python train.py --hidden_size=256 --norm_eps=1e-05 --bias="all" --init="normal" --lr_mult_o=1.14
MLP neurons of a small language model. Each row is named by its layer, matrix (up: input weights; down: output weights) and neuron, and shows model dimensions 16-79. Each number is 128 + 32 x the weight over its row's rms, rounded and kept within 0 to 255.
After each neuron's rows, "fires on" lists the tokens most often at its 100 highest values on Wikipedia text that the model never trained on.

L8.up986 [123  88 118 145  93 115 121 110 185 136 131 155  84 148 143  88 130 112 183  96  98 184  98 116 122 164 116 176 131 163 140 120 121 147 163 113  53 139 145 161 151 157  94  72 109  91  97 138 131 101 130 142  95  40  99  53 166 146 143  67 190 122 138  78]
L8.down986 [155 115 144 131 148 166 139 149  95 104 135 103  82  93  80 127  92 109 174 174 154 183 101  84 167 166 130 136 117 110 195 114 130  70 148 142  80  93 199 180 133  94  56 126 103  93 124 140 141 123 119 129 125  81 108 143 166 138 154 122 168 122  93  80]
fires on: "-w", " \"W", "| W", " w", "==W", " W"

L5.up181 [131 164 129 136 119 105 146 109 167 136 155 112 149 154 133   6 167 154 126  86 127 147 171 134  97 150 164 157 131  99 122 138  81 133 135 154 153 165  97 137 105 139 107 100 176 114 104  72  77  96 142 187 151 127 133 184 131 157  91 159 116 140 142 122]
L5.down181 [153 128 160 106 113 166  94 143 151 163 134 104 102 126 109 189 110 117 148 157 247 113  98 140 108  94 141 128 112 192 111  87  81 133 130 125 176 123 164 103 173 110 124  93 141 118  73  92 192 100 120  94 126 145 100 191 118 115  93 136 171 122 100 109]
fires on: " pre", " C", " A", " $", " F"

L2.up411 [ 90 157 138 156 214 167 130 154  84  79 111 137  58 149  48 177  65 115 146  97  93 169  99 101 196 137  89  93 147 191 135 142 107 153 146 135 167 133 107 166 112  74 140 119 111  82 167 194 112 142 108 122 167 108  90 124 130  83 169 106 173  74 182 148]
L2.down411 [ 77 136 153 118 145  92  97 117  95  54 143 174  90  90 116 149 111 128 127  74 124 111 182 132  61  92 170 129 155 101 133 148 127 112  86 154 159 106 173  85 134 156 119 148 161  71 124 100  62 130 138  88 104 176 178  99 156 171 134 103 144 112 107 111]
fires on: " |  |  |  |", "1", " World", "===", " (", " ==="

L8.up621 [ 67 172 110  68 176 178 175  96  82 151 175 146 100 109 115  94 120 126 133 105 130 173 119  94 128 141  93 161 106 174 135 206 166 157 133 117 140  56 115 100 135 151  83 151 134 104 164 125  84 138 140 132 114 127 143 110 132 103 191 157 143 158  80 123]
L8.down621 [123  97 130  93 125 110  94 125 121 118 105  99 114 149 111 130  73 130 141 154  85  31 165 125 208  88 124 104 126 163 111  99 168  99 172  69 143 162 132 113 104  97 142 126 151 139 112 192 186 103 118  76 162  90 137 124 113 153 112 135 144 150 155 112]
fires on: " as a", " f", " as the", " c", " g", "ud"

L2.up830 [120 134 114 160 130  63  71 102 100 107 160 134  62 119  91 132  97 153 138 156 135  89  93 101 112 179 173 155 166 130 142 176 171 141  98  86 103 107 140 132 154 128 127 108 108 167 191 194 140 189 131 137 135 106  82 100 147 131 191 119  92 173  91 102]
L2.down830 [152 140  98  73 121 128 160 115 148 135  97 122 136 106 130 151 169  88 155 126 186 121  68 145 128  91  71 101 192 142 139  56 105 118 179 148  83 152 110 117 177 164 133 126 146 134 112 159  95 120  79 157 139 122 135 150  76 138 151 142 124  96 134 106]
fires on: " of", "; ", " field"

L8.up949 [105 162 121 122 143 115 156  76 212 116  99 160 179 145  76 170 111 145 172 166 173 120 131 163 109  95 160 161 114 191 116 145 177 108 103  50 114 125 124 155 168 120 128  83 152 114 145 129  98 173 179 109 155 154 136 158 115 158  80 133 100 162 147 106]
L8.down949 [145 161 122 122 125 103 149 116 130 155 105 140 158 153  87 145 170 219  95 151 125 135 133 147 107  99 111 168  77 128 112 111 148 133 159  88  82 113 130  94 154 141 178 194 163 129  40 129 121 143 169  91 147 127 135 116 138 158 159 131 240  94 121  96]
fires on: " F", " f", "F", " | F", "- F", ", f"

L6.up977 [157 171 128 103 132 103 112  82 101 224 166 165 137  82 180  59 117  75  81 114 119 154  84 102 152 128 123 136 155 117 128 162  93 142 126  95 101 182 137 123 130 102 163 135  95 112 128 131 110 139 133 146 101  72 151 178 178 153 177 142 102 114 118  91]
L6.down977 [108 153 126 131 122  67 161  57 106 143 147 190 159  94 128  92  87 195 118 142 186 164 104 112 121 146 123 138 132  79 145 104 164 144  87 133 118 220 140 151 117 135 200 134 121  69 165 126 150 165 186 109  98  38  74 160 163 130  84 143 112 127 150 164]
fires on: "s"

L5.up69 [197 206 102 170 126 146 118  98  68  94  85  97  94 171 165  99  91 174 122 148 155 139 101 144 177 131  92 141 124  50 156 164 148 178 124  80  86 189 125 162  69 174 151 175  87 117 117  75 111 134 138  92 122 120 148 150 128  97 124  91 131 112 158  60]
L5.down69 [107 170 108  78 163 123  98 139 149 146  77 143 131 114 124 133  69  95 117  95 143 105 126  69 100 119 119 160 141 133 136 115 127 128 169 124 116 158 129 182 145 104 201 157 112 131 138 168 101 153 143  82 108 110  90 162 121 140 105 172 114  76 130 109]
fires on: "er", "s", "ers", "ing", "on"

L8.up191 [111 146  64 148 110 106 114 113 146 157 102 111 102 116 100 118 201 102  95 147 140 162  47 117 131 106 165 100 125 132 104 148 114 127 136 174  60 131 141 154 132  80 135 120  58  62 148 130 143 160 154 146 159 118 160 105 169  10  86 136 172 149  68  81]
L8.down191 [196 140 134  37 141 147 164 124 113 128 105 137 142  42 139 128 144 133 165 104  51  88 137  99 128  89 141 170 104 129 197 153 113  97 135  87 157 148 132 105 130 138 158 120 158  95 142 152 124 119 145 144  79 152 111 133 126 135 132 112 164 125 136 147]
fires on: " He", " w", " be", " th", " By", " he"

L5.up363 [114 117  71 139 148 159 174  60 112  78 128 154 140 124 104  66  88 192 142 114  84 138 120 112 101 166 146 114 125 159  81 156  95  66  95  91  80 142  98 112 123 131 133 112 150  96 134 137 123 187 164 176 171  78 125 179  83  82 127 113  82  79 143 105]
L5.down363 [150 153 160  75 130 149 130 103 154 162 135 140 109 146 140 114 156  92 147 142 126 142 163 180 184 115 110 116  99 160 171  83 104 178 140 116  94 142  70 138 125  77  92 128 127 153 149 111  75 238  92 135 129 158  99 152 175 125 132 130 161 122 101 169]
fires on: "–", "er", "ust", "ap", "av", "rim"

L6.up986 [129 147 140 161 145 154 127 161  49 155 184 169 152 131 103 120 107 125 134  90 121 154 136 124 156 112 118 110 153 104 149 140 111 106 142 112 107  53 129 102  93  63 106 130  90 197 112  80 137 117 112  71  59  78 120 103  95 123 110 106  94 152  88 150]
L6.down986 [212 113 151  59 109  71  86 148 144 166 134 137  87  93 165 107 134 182 118 149  83  71 176 130 120 124 179 142 157 122 102 164 146 111  91 141  60 132 144 122 108 126 119 129 115  87 120  83 127 147  97 140 127 125  99 131 147 136 156 102 181 111  90 152]
fires on: " ", "l", " on ", " the ", " number "

L2.up71 [119 171 135 111 137 150 133 125 155 129 196 150  44 151 107 147 121 126 120 140 179  79 170  45  81 131 162 115 150 167 149 149 182 114 170  78 116 135 135 102  75  49  98 131 110 133 153 103  80 151 129 129 101 130 173 152 170 118  76 139 139 185  84 125]
L2.down71 [165  83 169 136  84 134 123 152 120 124 148 137 204 120 127 125 186 144 150 207 168 160 134 132  99 105 133  54 121 138 118 151  88 129 164 143 142 104 160  66 143 117 158 140 137 169  96 117 115  93 138  86 149 146  63 148  90 147 177 119 119 113 130 117]
fires on: " | ", "; ", "30", "2"

L5.up381 [143 141 162 125 129  58 137 144 113 125 131 153 163 151  95 115 146  77 105 114 127 112 124  96 160 114 179 124 127 148 117 172  83  59 146 144  67  57 125 121 111 157  73 162 144 117 127  87 138 164 114 134 169  90 127 187  99 145 138  83 132 208 131 150]
L5.down381 [106 102 139 100 145 103  97 149  98 184 112 129 112  87 212 139  87 164 119 180 113 159 112 145 139 138 130 120 105 150 149 110  89 149 130 138 151 133 118  46 130 162 153 113 116 126 125 138 157 140 117 132 104 105 172 132 130 116 160 199 112  88 151  92]
fires on: " the", " the ", " most"

L6.up1003 [114 127 152 105 108  70 197 161 112 145 102 206  99 121 110  54  97 147 152 126 158 111 104 109 145  99 164 166 127 137 133 173 127 137 157 116 133 128 170 140 120 181 135 112 142 106  90 145 122 177 110 101 104  71 139 134 108 160 136 131 139 239  95 102]
L6.down1003 [110 144 186 109 160 123 166 120 165  97  56 149 147 181 132 121 120 174 102 141 152 104 113 164 145  87 146 189  63 164  88 127 104 113  85  99  43 128 160 151 138 152 196 148 114 148  80 204 110 129 196 101 136 105 167 126 101 159  91 144 142 134  88 142]
fires on: " F", "\n\n", " as a", " f", " a f", " to f"

L2.up359 [148  79 155 105  48  48 132 141 118 151 143  96 145 108 135 106 139 160  95 123 110 122 125 113 176  94 106  79 128 124  75 132  80 112 123  90 190 122  73 156 168 180 104 158 126 170 132 121 125 133 131 147 172 153 142 161 147 194 191  92  80  87 139 145]
L2.down359 [121  86 113  92 139 186 112 143 104 158 132 171 129 136 178 136 126  87 147 187 166 221 102 168  96 125 151 169 173 109 113 115 123 167  94 113  81 138 124 119 184 127 143 142 159 109 139 119 124 156 131 200 129 108  98  73 128 153 164 141 147  76 129 136]
fires on: "–", "2", "1"

L7.up659 [123 144 176 143 113 145 117 153 140  75 141 138 138 101  91  79 115 168 154 162 135  90 122 102 103 110 100 152 157  96 130  87 110 126 149 122  89 127 124 109 135 171  92 132 135 156  79  91  87 120 224 173 186 130 189 132 137  71  67 127  89 148 151  99]
L7.down659 [132 169 133 123  79 136  67 128 133 139 137 120 181 106 111  92 181 139 112  86 114 215 109 132 132 131 122 136 126 150 155  54 134 118 143 140 156 119  82 143 165  72  61 109 119 132 136 109 143 195 176 103 100 127  79 121 108 181 147 100 151 148 110 104]
fires on: "ain", "av", "ap", "un", "ad", "app"

L7.up992 [165 133 118 169 186 113 136 130  67 170 124  61 105 139 117  80 172 122 118 102 154 124 129 145 137 122 118 135 123 146 215  61 109 146 207  82 139 154 118 186 117 116 106 163 105  61 140 126 164 149 145 118 134 112 173  93 199  85 142 132 141  93 135 113]
L7.down992 [129 183 150 161  89 112 150  91 140 151  91 122 110  98 143 180 147 184  88 105 119 136 160 175 110 136 125  95 132 174 141 128  80 123 102 115 111 107 176 155 132  85 158 170 106 151 139 104 122 119 105  95 151 125  92 177 124 146  99 147 157 101  50 101]
fires on: " T", " R", " w", " W", " Th", " th"

L5.up296 [109 177 154 110 103  87 131 125 145 116  99 139  86 128  93 168  64 117 122 111 121 136 124 133 185 180 143  55 106 153 110 128 166 216  98  98 106 108 205 150 145 100 101  77 137 133 152 138 129 116 134 165 153 102  97  84 139 165 145 133 124 125 151  71]
L5.down296 [183 124  95  63 149 146 189 145 167 146  83 130 107 121 133  74  82 135 118 115 138 130 140 106 171  93 117 131  96 105 135 104 103 133 220 122 143  89 137 137 165 135  85 152 128 173 183 135 118 135 101  72 132  79 104  93  88 152 153 145 153 120 117 135]
fires on: " |  |  |  |", " |", " | ", ",", " in", "1"

L8.up1011 [115 192 125 124 124 135 101 187  78 189 136 122 146 106 134 114  92 115 112 181 162 113 123 144 150 119 183 106 209 117 148  92 151 121 130 168 162 162 145 128 132 112 178 142 112 107 141 204 126 139 177  96 104 145  63 186 138 112  55 162  78 131 153 106]
L8.down1011 [128 115 135  88  76 123  89 110 146 177 107 188  96  62 155  73 146 130  72 131 129 159  95 145 101  94 154 146  63 123 147 116 128 144 178 107 102 128 116 111 115 153 123 118 125 124  91 177 137  95  70 132  55  99  72 136 108 145 107 128  35 130 137 154]
fires on: "ed", "ing", " by", ","

L2.up725 [131 126 198 135  98  63 122 111 152 138 157 129  87 110 166  56 126 196 128  97 122 145 146 104 152 120 119 119 150 137  84 162 137 136 114 140 142 115 130 105 188 114 110 104 157 116 128 133  93 196  93 124  97 205 122 117 107 113 120 116 172  97 144 106]
L2.down725 [195  96  90 129 169 143 140 162 121 138 101 134 117  75 137 129 147 117 138 133 190 167 137 171 158 131 134 147 174 113  66 123 132  53  85 105 108 113 149  78 146 145 209 136 172 189 119 146 100 138 129 126 141 123 106  47 102 125 144 142 123 131 115 117]
fires on: "2", " there", "1", "aur"

L8.up1013 [152 183 115 132  91 148 141  99 142 157 104 109 159  88 134  66 121 123 107 194 122  92 150 147 179 136 134 105 155 119 112 126 120 120 144 106  98 120  79 155 100 151 200 132 113 136 166  92 118 144 167 147 134  66 105 135 165 121 166 161 148 141 100 167]
L8.down1013 [ 96 127 177 137  59  72 125 108 125 135 162 126 153  99 131  95  98 169  53 130 134 130 147  94 128  98 137 167 106 103 144 156  91 109 104 106  96 177 133 123  68 125  86 105 151 122 163 178 219 109 131 125 124 100 158 176  69 100 116 106 141 140  96 172]
fires on: "s", " L", " R"